Part of a small language model's weights.
Size: width 256, vocabulary 2048, 11.6M parameters.
MLP neurons of a small language model. Each row is named by its layer, matrix (gate and up: input weights; down: output weights) and neuron, and shows model dimensions 16-207. Each number is 128 + 24 x the weight over its row's rms, rounded and kept within 0 to 255. Numbers have three digits each. A neuron's up and down rows have the sign that makes its largest values positive.
After each neuron's rows, "fires before" lists the tokens most often just after its 100 highest values on Wikipedia text that the model never trained on; "fires on" lists the tokens most often at its 100 highest values on Wikipedia text that the model never trained on.

L11.gate613:102109087134162128154125168142131146101096123156098130132182141117126091148132152095153114100090165160141096155155189111131147124062155109152179132141125135096111109188120130125122116131152136169125161096086110113152113122110128120173141157088118169130161097127129136157131123145150140126127169129115105123091118176112138161127105103102128162124129167107126121098124185127157136142120113146165128122106087099110107103124151100116115115101128108110142157133064151132113182183115113118124120133117098129117141134158115114148135150127090118130118106121132109142114110156101131072
L11.up613:103154075161158145141111129107139131138128113129117142129141167131110092145106132105145072108124158140110121136137125111173127125092118133133194141144112147117078123159120081131128130138158114163141103139124143081118153136164141142185148125108076143132116135142127142131074109123184103137091131169119141124134146134126135127159108123090114151140121182103112139124108111144139153140096108110133133118118115098124116159113147072092114099142098114144111115108124139187103166169073134132102129163096140145144147141140118137128123187119115090156111109100115125162109118106091148064
L11.down613:139150107133094094152119119120115124141140103112119095099113093141136120148127111145143144112142151134129174104128084128107083148145148110060111170111170158146127143152182119090135107132154117111136123118132123106151155105183147104112164110115123119095104108125182151117147166108129117134142111111110161127162140094143133084104132088166101090131100110116116101159124144137119108121119190122099126116138129147128107137117084141126152132155147138094148096146163110105155123113140150154101153151112112102136122115108113139131106178144129132154170119157124103093114158110136106156
fires before: "|", " |", " ", "\n", ":"
fires on: "\n", ".", " |", " ", " 4", " —"

L4.gate207:095148175127130118121158155124127141130125159189122119164142151153155148135166156153143169128153143113129145157105114128160161133104095145141111131162149094096124132141146089134143142125139130122159115092148136134161134138163075173120117116086118150096100137112133134159084120121110082111149132138134111117131113092103137099164125152101103134094126092137120126107142123068083102136133066101138118116133104111144125119129185126142137112116159159120101118176204146115089104134094116154090111149152107121125121119131150152139159117094123132159118145153147110082110160120147135133
L4.up207:121131141137113153166143147144132188131137136191146125133090106127073130129114109135147119167150149109134161155099092155161189159132114161144122125110139112111118141146121131116189135108143105112120158103107091109134135139131098141114143107166161152139086149124118140183127150167091109139137106108165138126107145134110122166181124086132134152132142100135199150142169141115096095102121097138127168114151125095130110135108135157112124100118174173135113132156154134148108170132140165144128141133102099144097113180128130156116131110079064166101139143143155108155139130099144137143
L4.down207:110129137159117132156143149107117110100119107181148127136121126142050105115112123157136136106157158103095156103143085152114122157100138117094144118087080111111141122132117158109143122108120117120128104134122169149163114131152127155116120104121127118147133129113109163140128112135140121081098195142138171115092140123096090114149063154147137118149111100098136085149150129147118131130126083131189130127165107129118107126099116162153072090153114113120092142141127106120114112105152122139113169158114118162145159119114136152130152126129108120132153129118149097124107139131132142138
fires before: "n", "min", "vel", ".", " "
fires on: " no", " No", " Africa"

L12.gate463:110111120091106147134134154111145119140091120151112122117154139122174071150121125083119120105088135094091116119140153107110130132107136098151174133131168117101149132101118088135136122142093148122125147146101139138108141114095131107146090150099090139151116163143120167097159128155112113129147160150150122113154182163106105162137065118103129154095093105093132137128140132118126103174109079113146152122110174153151128145133153095172142173131136123184123172138099177118092145170124091105085090106135149172096127139099129096171069148102148120134158135141158149116105123136118124127
L12.up463:088137100096127081171108106140148081124133113124105105101124113132124072098093135122136084101097161122169122128078178111146114133122139147128140100124121116080104105124097136082113139066135151143129131114149137122147157129128161092132108085122145090128128130171100123097102103113130119089142179149097109080089135121092144151183107139089105137141148145138137139127094122163102123158143123140119117142128133142131156154109135080122141143102097141160120120111149178131116137154089121165139110155102127133102102166122122123137070166145124074152109081137143134154139109122109131104
L12.down463:117135131153122104135100166105130071114162130129128145148144123131146139129146114162107120098151147144190142149127128131120123136112139155122133132081131138119164140137089136128140165137154140090110134124130145145186157138152111119144135140073134101079142114150161110131141149140130155109176140090127081094135125100107157086130153124129057103166132140108102082143121104141102152114155193146116098111083146134156155106171135114194089106162129141112085144079161123131148138095091136128129124109139119107096107129135126128107120106158098119153137129126158139102151122120129148138
fires before: "\n", " "
fires on: "==", " |", "\n", " who", "n", " =="

L4.gate600:108129139125138166146083138134153143109126098139116126142143157094130062138121176150109139144110190137113170173163136130100152119134115122102103159127130106110152113099122111106120117167095136101150153096091114133146130104160137129149138142139130089125093151138126130107123130110130153107146109109080098135099127098078138150136135113104134056117050107137134122118122110119117101109107115083120104115130130133141159152092096105090150122141138131125166137106124134099152120178154159059109120167164087120156132092099130130129117164109116105156107106120088155103126156094138161130
L4.up600:108150138123126136155073139167141140093113112137120142161122164104129080122134162127092137161083174133113158167155129123062146119123107098097107143110122115128147099110116093084134097156079141118156155104091157115148149136143136138163125153139110087119107144121104125101118134088153133122148147141108127127106141131108143121148143142096135085135069114148127118131113129117129093113110131098115120123133110148140139160115110089093163114124138129139179133108144125113128120169156167069101142153165075097145127111087141138136120152133156088163124110127097126107117123114160159122
L4.down600:111115162104117091174132177124170135139086129144113148156135135132150154116130141097158111143102144135099136099114147116153116128099121119130126095135127164149127099159108125146139138086089165163142105107139114118113176133156225091091108089133109130110147123147116104146119126128135090158122119148125117106150106159123144123164125119111115187145126126156113121122109095142148142160112114153171113157117160119114106112159158111136138100132117116109109134133097116126099126127125114152109141117131149140106128090133127094145136155140143149127112142131167161138123158126083083103
fires before: "\n", "---|---|---|---|", " ", "-"
fires on: " |", "---|---|---|---|", "|---|---|"

L7.gate579:126142131136114100144154137101153166119114156128160127139145141104113142147110146141057154198110160133166115153142145104166115141137149119090130151141150134109094123150144143161130092094135140066120139103125114128167132146140167153116066108149115153140144136094135133112152140149182076143098096124174152107149118143123121133147090126124168160141101110122154148100153135112116107160115165121167177127120097124130135133146057119160133105121159157161093094141114090122126121113103102129120120127129125109142124149116142131114125145113113137077078117120117112116099139142094146099
L7.up579:096111147117128083120126086160150167115189161088132126120126153147157146104125102163177139120143106079116127160121140155117111152153150172129116147135135130141102102139148170122103096075100116126092167085126152105113093103126148137142154114145153111094110175117137170098118083143153123167148122154134127135124120150114124134168123105140146108102108088155106133157139097094104148121125139097153153144147159118144066118134148074128147120146119129149143135101144135144104110091169128094143147152126149137117139091169142137109108113118169090121129139174121139135150138089112142152
L7.down579:167156121156153133135112078154136133114099165075100136134175132155136122119092118109142151139126139148145108109121190145121125125156138127140149105094135118128147130123145141123154139130150141108120081155174136115130099082085174116112134156177137115100136146127116156139135164149100129145120113127116174106143117096152125135124116107106104090125136111155128117121127104123136090136109124140126134136140093170127078071156084112112121121143154140135095090121106125168095100129125119126121120148132127100115152109111120165169145129108138113121118127171108048131095136141141196118
fires before: "ce", "ck", "c", "m"
fires on: "la", "a", "fa", "il", "ur"

L12.gate264:174110182138172128146144176137141123117133151161129133120123159127109108136111173113162103088126144167138153126163141118115168114128142126162127168135127150173083139178142131169117144121123122131128157100169134167156096123103165126109111168131112117154175144130130143154118121107144112099156136131147101124165136127103166133093090144167145158115138109094093106122158141109121124157125107101165110123107143109132116093106096136139115140147104137065157138154142143075108131157152097104094133126131121128094128125101114150184169094143111168098118142137135130131109122126121152143
L12.up264:139130109139082150118138139153144159131109100136105120114098132123106141116125122147130097137105132115146119121126156137126125136116141151124077143126123157143137060124106181167125109152123149180141148089103127132138102134144130138151078129100143127102151130110115057134114136116137139104117114151145136135146183117131142154153149181147145101121138142156137129142108193135116173125096129105159127117101114114143113104200121170100098161162122143110160179142137107074134110112112164112182169131124106168148069133179131166122158115104125124107146166169140125110155146120115114157
L12.down264:108147157147101148128143175104126148135126114129111137102115095126125110108126131107113140103149150165149120141114184124095137124098098114121123129065114148106118090138119134143124176131153121140130130147131140133133104089124148120103107150119088129119132125104105104137152128100125108123166131136163089144133134123113121144131110113122129129123207097115066129130132131156132154166112122150176157148115148126109129109137119089153135132148091120116118130133117123133129138149122123136125155125116155162102133091084135131127137137086119091134171103136142137100114126104126132151
fires before: "\n", "-", " "
fires on: "\n", "|"

L7.gate694:102135120149125118128137146101140150110190104146134152104124132145129109149101155120104127148099100108135126117102107157125115070060122115142060118156117162123133168141129140171115143103137171100110159110123144147161103120162159107166116131104130108121153125133177143135167128099180113149108132136162091112145130132150116100148100140111177157131122137125129109075120151116134136181113129107135163125145138155110176129093078085140103089174157128115085148113157135109174175121129140120109098126153124148137131118147127117128159127124120152141138161110110103128118133106135148142
L7.up694:117128074134100125121064120162122185105143119120118149149159139122153141118119171117108143127119092113128099124133115112186096149123119124121138123119158109111133142114115106191134137120128141131076153116104121135077113106105175119141154072128151135123112080090122128163148113167114118163072120125139099155110127183139113164143137101124120149113141163131126086129067115151137139139136117144132111140139105118104137106105117146132146118114162094149120140116093163086124141123147156125085136145129064126121125163115132124135094118153122140111159144106086104099126160110117168096
L7.down694:105158119121158154129104099140129113142120136142095122126127146119121094142137132111161115138125179177097106146137101134102098131142117128112120149112124128153144143096150140122094111126128111169106100108126122130085135145095099135139166117102127134110074158120127085140127093137101137112093105155126141149134156109126140131133124146157100105107121141123124115160154123110079145112123140109103109140136118085106113115133148136160135121131147167141100091130126147162134137099096120122109151138103095176070122139131121138146122105108188123096167153115131094126120118100114156064
fires before: "ce", "ting", "duc", "er", "c", "ved"
fires on: "a", "ro", "duc", "ri", "la", "mo"

L11.gate685:145107106138115149129101133108096142143130114157171112085148096119161076129123118132137113152149132161105136087173145137137095118145109149112109135119134127110140122085110155143153139126118117138095152138125123138101122109149123121161129109088145191097094117126169118107150112153116117091116133119108124104121175173138112153194172146097137118157127106139076102129146154126139143112152114119139102121141152084128125092126090075119145129136126135136135132123124113132124103110129138095104119142158141173110070128177117102125088130134201125115091138170085148169129139119142135148
L11.up685:161123107133115126164132133152123112154199143150137111143128082081133119137132158079194099146105126129139125148180149111112106130153109133096157125095127128119122109083117134155083109162107138136120170128118137184114124122109132147138109068115134133156157158119125148083156160115119124095113128107130166095108133113129130149135141107102105126156127121105147116129105130146149110127109109139147121127121120103112125120109107119183146137085144139068115125139108126153096102149126119135146126107166109109112151131139108144128114148105129130069135147099115090204154137130104116125
L11.down685:122138074113116163111121115162098132090137100129119136139169114151088114121118156118127123177130139107119120118148147112133160139093126170104127116091102146068116127079138108113144090117127159126172115155128108149142071122118134135146092118135123137091159131118131113132116113117091148111134157153110101134155100120082111135099121131113133120145107137111150136156164115102149132149095181172111134128129136107176152115089136202145113096107182093111084127130107093139139123103137171104135136133133121099118135158161123173160133111124093136117138156140130136118131148177131136108
fires before: "\n", "s", "o"
fires on: "===", " f", "ba", "=="

L11.gate124:139126134084088132106167143108153114139119127119122134133128192129141156121140172091118088124137133163153122095128118141138123111132098093110135134124137159124136146109187121124124158104078115098129138122155144126121121093132154126137127145114112137099125133115140164123130094137120091103137154138177093139175132120091153162130118176135154145087117142122078138088127123075118113117130097109144124166088156110146129120168128104103162139130131087116149142100117123082160144146088127132117095078145108103134107064146101086133155112129141113118135155191134146122126109100132126128
L11.up124:133108118109155124158162176149120143143133128156126147126096129127115122157119183076163112124108140139138117165161192113082118126095141096172117080109093128144118122145150114138165135117136089137113129141120084149111130107093141108139122150097152118141190122123151128121097103089116133120160138151126098095170143074102173108150137152128129145128187133120097110124109140132101149132152110110153076135118126166142115089144118109143096108130127113077163128135168148142120148130120121159134113117147083075147147105145127110148110089168114122108081142123144130130106127125126135084
L11.down124:146118117177122139194116133150103110115147104139132123098124123143131102129070130102147146099112132123116128132149175099151115132114131125161136087071090126123154123151083142117167104133136144131133115126100097136144163133131129121139123145097132118109154129100160098131115102131142157163158143129139122117147132096146103119131154132099123133132199153102114124137145150131149138116114157115137103111141084104116131118141139136142119102097134126136139137156175144129128132148138144134133069130095138110098114146146118144162094054121115145117121119098105108138105123121140126118
fires before: "\n", " "
fires on: "==", " the", "\n", "=", "==="

L11.gate621:120187092151148123131137155126097122148112133125119115114132141144147123124089154145128095146093124147121138123169111124119102118112122145177141147161152139132101143164161137122136097133177134133161155131141194158128143126151117127212144114104125112124108116106146103133130129113174120144159122129084111131101165118141112159083107105118119136107144116101109064095155162149123127143127163114131109124083164108122068168133124147123146173112086115097139099168115126131138123147091130108075073145136145125135128122122162117119157151182114105166105123145136130160155132116134143128
L11.up621:154118087116100103166100123129122138134126101131107126108128153115143131152130148150102070120137169129183129101130147102114161119090118142145141156147164123161082125168114105148138169172152134137094137144125085079142113102115142139158104117113092158102153105183151124122129110117155126137104117081123097142135191115142143135140087112076140114128109125070150147103123169143129108161110150136111132132102135121133124108124096106106164105066102060084137123104120124127131182169120136159115123128117158114102154098125114154106149160114120105115130113092134121135117149178091136106
L11.down621:193112115141057113127112128135143143152115146134142114104109107117155136172122073146120166127136137133144150127136113143104122138143116111091147135115127128120130132124168149088140135121127157091173106099123106115143151141159141107130133155079150129136129133126151167121152104119112117162157128077128154148157113151138136116109114077156092100096099096134117160122159164137123096139108116157100090096137104104096130153120149128117136150146084132046170114143097101116138072102154141139094121142170118083091124156101126129147108152171145148099124153149132178109119142157141087115
fires before: "|", " |", "\n"
fires on: "\n", ".", " —"

L10.gate325:127128130103165155130136119118118102141149140084116090129088118066134089134146162099136109130123144169119088113133107123148159103147112155140114154177112122106121139115131094163113143083119127120156113091122108119118145149115128126142136105123132105154096139116111138077123117118098102127161133112096154135155099100074076110170098086139139159082117151117142180097114106097118150125160147155113135166119105119145108075107096108137132144115124113117145115111116124123119104165136146119115119098119131090113111099120086171151135136103120142151163109109081127170129114135154167168
L10.up325:132153121099099110140129123084124122095149146129129106136151117128121134119116113099144150123126139108143140087109112123125131186124109108114104157142177129132112055101123092124137101138157125097131122157141156140132123124141169129139101123132117130161100151106137118115196124126099085097119107172138133141126090170102125125125084083129157143125116129168157122108081102134144122184105132157107140119165111104105087170133109151118118173106088130116130180160089112107118132083139105060138133131129164131131140125121092100149097101119100160115124162107125151168106130123134123100
L10.down325:127126084140185101130130101073184108113127167145090106123131097132154116167112122153157124105116099131152111134109106090129132162110085112131105138135174119128164103123126165124151137079184086123133142109163167129118138123135113117136101083111100105100092157124114126112134102114122095147120114147114142114160116162129143135158165131122126156153132144126142167117105134079137104130130098104122123166137117146126119129078168135155112099145145120120133121139088127160154119082148141100141151178112111132116138105122150117139131113132108101111119140124168121171135153146104175128
fires before: "der", "d", "na", "t", "ia", "ic"
fires on: "man", "on", "mon", "gar", "in"

L11.gate469:101129115128091115108092123089126136148111147164124109119107134105141128121101138130127111126100146149129160152167136171109122100124136124100150136141156155127106122146117139122115154142108161075144127123118120159140153123146139095154137119156088107096128134114118133106162074153120117064135119136143111120146107124088080121104145100115125106151086159138163129133100124131106119124139150148125180121114111098174120136121082067142147149177116102126143110086175151163175177127150128071110117098149136073095173109081141143101145130134135121097133100122150164131128117100152139144
L11.up469:118119056116151089158131139089178181127151118106129144146138141151110131141076112125113106124118163124141146125120147122135144092108133156104135153131158143134130137141144138208161096127117124155104088124109182144154124114163139093149110097146094098095124138113132120153120116111184105152092142106147129146108135123119109126133112133096133115157114171117173136125119142143151114155088166126187130087166111099127138137092104104083151106114154143126181130122150094112115129144104094120123124162134119129127126137146142122090153173133175088164125121113110141144163150133120173067
L11.down469:124134129141131114101090127152106108150112161156125136074092063148085118093099130121100147137109121161139189108147153108115148160152084116113070145133154170189133110190138148146166149172097152107132137110101143157141150133109140136121106129122116155123138133176159147106129155094165111156138110114156127131170119098152154111133122140130114124142119133093124142110128109092120118133094147124061122137114162157147112128135128134139127128133122151099137111087155146108157155133170075101082179147154150109090128108089111108136110105105157111117123141144124147147156172115142084125
fires before: "\n", " ", " |", "|", "rom", " —"
fires on: " |", " ", "\n", "f"

L10.gate233:123144180166136128112134142127146154110069139146110078099154091164138102124143098157105129153094143127083118093190144118077111129124143132150134122130147134144119167120127122147124137165134162128162161140108138121141144130116106137125125128107095118094099129115176142129128118146128075142153101145142091159118147125169131174079133112118165105125088094152132107119196149130110122151114137109159128102123110164165136114170108098098138101154186146133126116169121110151148129122152172117118131083126099117153130146125134156125116129159119128118144141113150167109121167106099107137
L10.up233:108142144124125111113148135138143118120158183118109132114120105117142137129136161102179139133145135109135147159138132130124199116145147098160172128124189113149110130091101047174125117075114136137172157156121167118115121116151133133170104115133135134131165131111134120113166149123142174135153105102146114118132128148124099108136085118100099166153123101066152143114140147146128125146082118091154131079114134158127112117073092133084111133118147125123179126095152129120102118129130127154146141155151122136133172121150073152120115158110116142095150106140128101120114182090120167153
L10.down233:110119138141136127129111099125159105145143110137154140157132140113136127107163148158162092132096144117158111157145116183115140112161160141159104132085097130171135113127153120097129107175091139122098087140111120143095127124158130139191093130139130143119113130175166120094138078148123170137104109173171137150142103120109176131149112112109120127183123126115156119156135098136148163108131097095094108177122116108127131151111127191139155206134125115136129110107100130138118102113131145128124146145136121074115161089128130135172125112140172130108115141158113120125150100113151095118
fires before: "al", "or", ",", "es", "e", "ron"
fires on: "ci", "ri", "vi", "ni", "s", "leg"

L12.gate480:170106125111098129124178146103156104108111107127148121084177117128144107104100139091107156131125123153106141106134152098138106133128121106142134127133167100144091159142170107126144159151133136090108123104111122139153117119109151144083144156062095113170143131164118116152138114141106109127147139131158044198136168109121099153149141137106174148143106127136124135129162144151153103208091086146148124155078121127102132142135127147131157120147152093130157130080135166112129124175140128145158126119160109133127122150116130092156124120099157145140102127123143110100105108132171095133
L12.up480:172146141104139106117118149117120106100113154157103120119126136123144139126099105176112135109130128128108138095135138115140141137148111120142168118154056114129159100103131142143165173109128157085146090141133152079099134117107105112141117137117151103133155155107124143131113109089109123130165104126075103136172135138129146102132119111091129151107110144147111130095083122111150143109157143105134142157115112107144142153139126107156162112120103161101145179092158119144154155115158101129128099083124095140095079159122097107118106169114113139123109154105180119138113096183137132133
L12.down480:121123117124137082111159099120115130166109150158139182106155154126128114105094119150102127129139144162157082127136133083130095091129125115121156112181094103115140134161147109153077126126145132164140147138122137115107138141072145111123097166154137104114143138165098142147116112098121074129150160139173083149116124140108128107157149125093106118125122146169111129105104144166159120137144107124120140098126120168117135135154151110105144142127181110132191122138118135110103089135118140116100065168121185133139141146127132106156147110103119117170130103138170108101089124111105117139
fires before: " 19", " an", " in", "=="
fires on: "born", " is", " life", ")", " He"

L12.gate306:121142121138103112127134178169150180139154094173079107100185131136111093119191127103143081086093128102123155108108118101115110121134113109141127114145148183111136136088181125137102149160104102102145140109153126150186128123125113128144089119087107131114079157100127176100126122186166095139139145135167094120127130115090090164127117145107104121115113094107124136102120114113164151152121164123140152159095140103177160119142141105102121134155087096109153152105147125088149117170092082130133089060144159131143148149098126136155109124116124101164132135136146121140139135146123122135
L12.up306:116125128148135108180137121125121121134117080135135123064151116106104129129120141084173109092076131125102122150131113110137128069124114143101099100111117128135126170129097145146126127159182129124109115129145088154175157112169126103126097152102141123186125150098134137116107129131107112111143148149106128078119106080094121159110125123114152105103157109117191115144100083137147172114147199109127136149131115128158137103119138103097100115094098156109142157089145135129183109127115131125133096138115108075128128119103136127145086112142092091128102140139096128141128092146124117123
L12.down306:095136159150097159168138137117138130151121138121124129118151131140151139126099101117120094096142148150128114141147119105134131132120119153136137131066141116128098163140111153147131160125134128107169155120098124108135174099170114124115109141125121119118109136099168095119117121137133130131131147143131137117135115120142108149124117139128121148134155141139118128110123105135107135126136137126110138145141121155105118128105155112132082100116132109078138155160156064127124103117110093126134095179153117126108132138125119156141130128148145116115113127120119135140135142140120134111
fires before: "\n", " "
fires on: "===", " the", "==", " political", " its", " early"

L12.gate244:121156125113131145147104176147124089089169127117103107136160179131158099081136155148112127169101144109084166114112104120128127108134103127094098153174123101104137136106107127086108149159135170064164120114157172128111136095124162111132146129123110119139149158129122126126122136151112128112129112112153087127148145128127126154156098158122120148105123137117133101092110135147097098176120079095159166155143166112138165111134100116070181159148148111108169141108129163112158139169117145103115122111149168102091140108088105132104121167157092099116143149134134179136152123132114100102
L12.up244:143128066118142102106079113109130122157150102115122117088132175120128127111118142135154124100102139133065116122108103109166107098083137132120136166123117136120117075169092107129137110146122124120165085108134141155109114166168138135167138133139183110151138145121132097155093129140125135120139107100108123125147109169095157110136130092099120164160126137112152102147115144114090140102073133129104174122110174095111097150112097149079131133108155148139143117127074132159134145148148159098131147149083170118100145114129116107116105158145128094144126124150120147136135118130105111139
L12.down244:120136112103163101138118142122131121150144145125108121108145145127105153123126136136134104152100120141116122124131119125181110148097131125146109096103126141099110076131120107120146111128079118096120121126126147136124142168185162131168126102112091091139121122114123138130123101136144118139105121131189104129153130168120160125135133127129158166149182141138127146171103121121091139108107126120132132114140159097130139129132095098143125138128169160123134128100118133167128137128125149104119165088152139097106138121182125106129117108145149095123120148121126132104117109112116120158
fires before: "\n", " —", " ", " 0"
fires on: " |"

L12.gate424:116122118105168151111095120137112125141149132113104136138095135141152142164096114122117140144113187103148137092121146167094164141072115140142127142157105153150146157104123159135120120113149143098139178126169115106098129130119110124113091111186117114141152139098138116083146137175109094151171105104131110087107137163115110098146126175135142172131098133137133154076106121112109162198108138122122165158126126128119164137156144124106113084129130119091107158130130112170125131122147124077093107165125133136115125115149114149137153154117097121111155159113127124143096134125131172124
L12.up424:115137090037131110147162118085189134145187076160097116153115108131131108158149161149154160134154125110112168165145109114119108109147108100128127119154159164150127149138116141109114155099090122111160138113129113142156123157136162120125141135149130139116120134128140115073083153107106156175150133125114153132138116155157141105136143138148091177146110114113175156105129115115176136136130160130131101098120148139125111110103179147164172118109102124141168106177140144101122109099130106119133128126108144181134160128127094131132138121131164115125124126134129114177072141129094140096
L12.down424:103129091107144104120145139085131113166115122128135154137106099171152131113162138160147137099123130149113106141127153108103115097107136111132125134099169121152107115132127155135197086125095118140112152141163119119121089100146118116147138096140134109092172131130139152092100125111077072122181127108114164159149126153114079166120166128147117112150130135111166175120085115100169125094105156149129119141171119122124113108125068145140131103112129154096079135146153131121141144171141120126119115131119158139180148125139114114170147113096176159109104133136112161150110136133121157128
fires before: "t", "c", "der", "d", "ce", "ist"
fires on: "man", "un", "n", "min", "il", "our"

L11.gate408:130130137123129129122125119121107116140118143165150126112146141146130154097147132152131102154146134141077086146087128139119134142133119144079137110132162154090100128137191141126108098116170146123193131108143128100113121116156079157107129124116120102112113125130135165101136113170126097154109117137119122139146101069098109160155126135122134104107106097141156133117114117133126162152115077168152110133121136134100111120135106127103139112153131147120107094166083113118131135068129102095079109148111166185089092088129119147101152141120136133137149137131121090127132127124120157134
L11.up408:127119115157156147182128139126112134147153102124117161135110115138129136087107128148179179136133185167103131139121117169125174146150101141107172125132157130100148123142119132128117149127152126101179161139129085111127146094107150138108129091134137060191110114146063131067145153127134111100115117084105148127124143114128105118165089122167118116120141074130163168122083088178116103139115123115102164126157110117125135055119098111144157125099149192138150109157125147169137124135137133174135110136108137116102094091117150107144136141118134090112121103108113103146121086147127148083
L11.down408:138129131147113144107119105143095165127116138121140146114095126152125106111101101162123127161102162113106109095141145114113143142127128133137141115109104169140127110137112141125123119145115120097129143113116118090141168157186168182127127123125095131130122122128132118124111127102109132136142136103131186101131168161133121105138185130129091120173126127119124147145151125204163161111168130127102136094156129111180137072139098184155096129139090161126122213131174170127149142108156101134098121172125094148119121143113143119158111141136130148109147114124112108197105131149151170108
fires before: "ce", "c", "ed", "ci", "ing"
fires on: "d", "in", "n", "la", "an", "un"

L8.gate521:105095189105116141112081136154128146122166117081119125117131136140156148168136109140096125107144147130114167120117141106124125128111139169119126121142139171110146136139138075111082150116119121172079176094126127139164119121154116124128093096149102104114130167103160141102153085175099139134175143121107119141111089105082187163111076103152165126097117110149123109118129128107085148087121148122127142108115123119141140117166093133123144097164165151121124145132129141140163141133143136098118092145124145091131130141133086125158134121125141107092118131134130126113167123075098150160
L8.up521:124091151136114178099097123133109134088160116125075098135143128138103121131148138102096099122062128090169109096090119121185135123099140114123098118108139116154146118120109109152087107120110145114095145138162170091119135165123157120195123083121109134118125142114121123122122120138154142151137108114125135104100128118120156127108074154119167087148119115154155150115148136127176119132101133107141127106120146136152187147150115137150106076107167114126180162111109113111133135094133126111148142112088103168151164109101120157130143105126118142107157157119103073132139172140144096118
L8.down521:094135116114109126150143141148160099134137137122148130133137103113119114121109133131144154123152112152132150134078173121132158127083109102151111131108219118150146107143151139140114133119110127134125192124165163181132047087117140121137120106087125123120154105114155158098212101122121137163177135090114136148124109143076120132144112092133141172105132127103126134143157167133147086147116144149158127137134128156116114113148127124127173144118152145106155166125113110123122107110139146116119167130153126103108143075130098152152119119161116133104107124141104127130103134121121085128
fires before: "\n", "al", "ion", "e", "ig", "a"
fires on: "===", "s", "ci", "st", "op"

L12.gate267:135116179150132186123107135127119121095098106102109120117138157144146133099162148175095118154164125153130099097125112099128152163150097141159118105123129155107132140144107158093132142136098117121111134140151145085147127126143116179167126138096127173113142159115160157108122102148107120159113160102174105095065147148146091148159125159148122144154123114137118172130140155161142146153138111108120090143122112133176166082117154119113129131123091137127122150115155132102168134088118093087144133144171127149107101140133110134148121152131098108096101120135096139148121118146100148151
L12.up267:083144111121123150136146109112107117148144110141121118123096109131131128136101115117130145158108178126077146139157118083130136126157128150121130122094130132143094164154147142153125123106166044151094114114122120107140096094159134153171086126080116159097122142140139102148153148151122178150131151111179132110097175106125139138109134144116122101145136120127146112186113116147109107089148132165091118109095142116132137126145116146138132176099125166118160136126131118109130151117134109143127159131150147109154096154118118102127087096183092127116081112146090103153132108131125159130
L12.down267:117127114151170110134140116142145133175116136137135143123114138102103137157151105118131141113110098122093119132141163124127144134116155139121184127084132109109132140138157116114098148129120070133147096110124102158102138125102136144094108151130124117098118099161137104090142126136112099123180109146152139171129117151139130134120141117153122112115134132101136157138083124098084087138128143123071106141164118138117086123084124134150107145119131115131142173147120102170105172137140149078130106168129146123131131122118120116117141106107107120151120145148103146143126159116105141145
fires before: "\n"
fires on: "==", "===", "u"

L11.gate699:127158101136077109117104155086139130131097105163124092108160167141141090084097144174142093134117140122130165125136164150137104126095128139137122150124115148094139109134091155133135151128116143106111142092132134138150140120160155121160093122115143132093157142140143129098100122152108093116146126109146075138130129162096160178139085115103115089127115096138145121136127147119114128120088088094139190094100144068147125129145133069090176130177156118141153102122090132111147164148143146093098134143145130121086140122127102115125124149122137103123130144140108149190128161114117138094
L11.up699:132126125100149131180121136131131133110129129123129113102109137137115119104088114134134123155104114112075157144131153120102113086124100131092123187153145110209124114131145113117152084124111149128173143105111136140141118130125168095141150115136145106106135106144131100132120135110111136133170143103129115135139139078071143097141123162093121079166124175121141146136076094145134133160100139081134116116089099125164194115161088100116125123128115122094182142121170138107135119164111162108103152111165112124136114105084119171131111153190120111129085110103076121137129124107130139126
L11.down699:115088150098117099144117145162132120117152157144108105115133152145125104084126158131131125150083081105073151126129182110140079147115098124095102126164148114154141108112167147178125136117074157098143093106144133107158142158153141165144145157104095116108142119117144129130161137142137101128197117124136123102117101130101160110149169160098101132167132131133117129107118107120140153147129094119139122104096139129168158152172145089123128111168161176119143131105103150116141127118140102083089161118139107184147144138146140088140119125139153106063111143118138148141118145130109106128
fires before: "\n", " ", " —"
fires on: " |", " "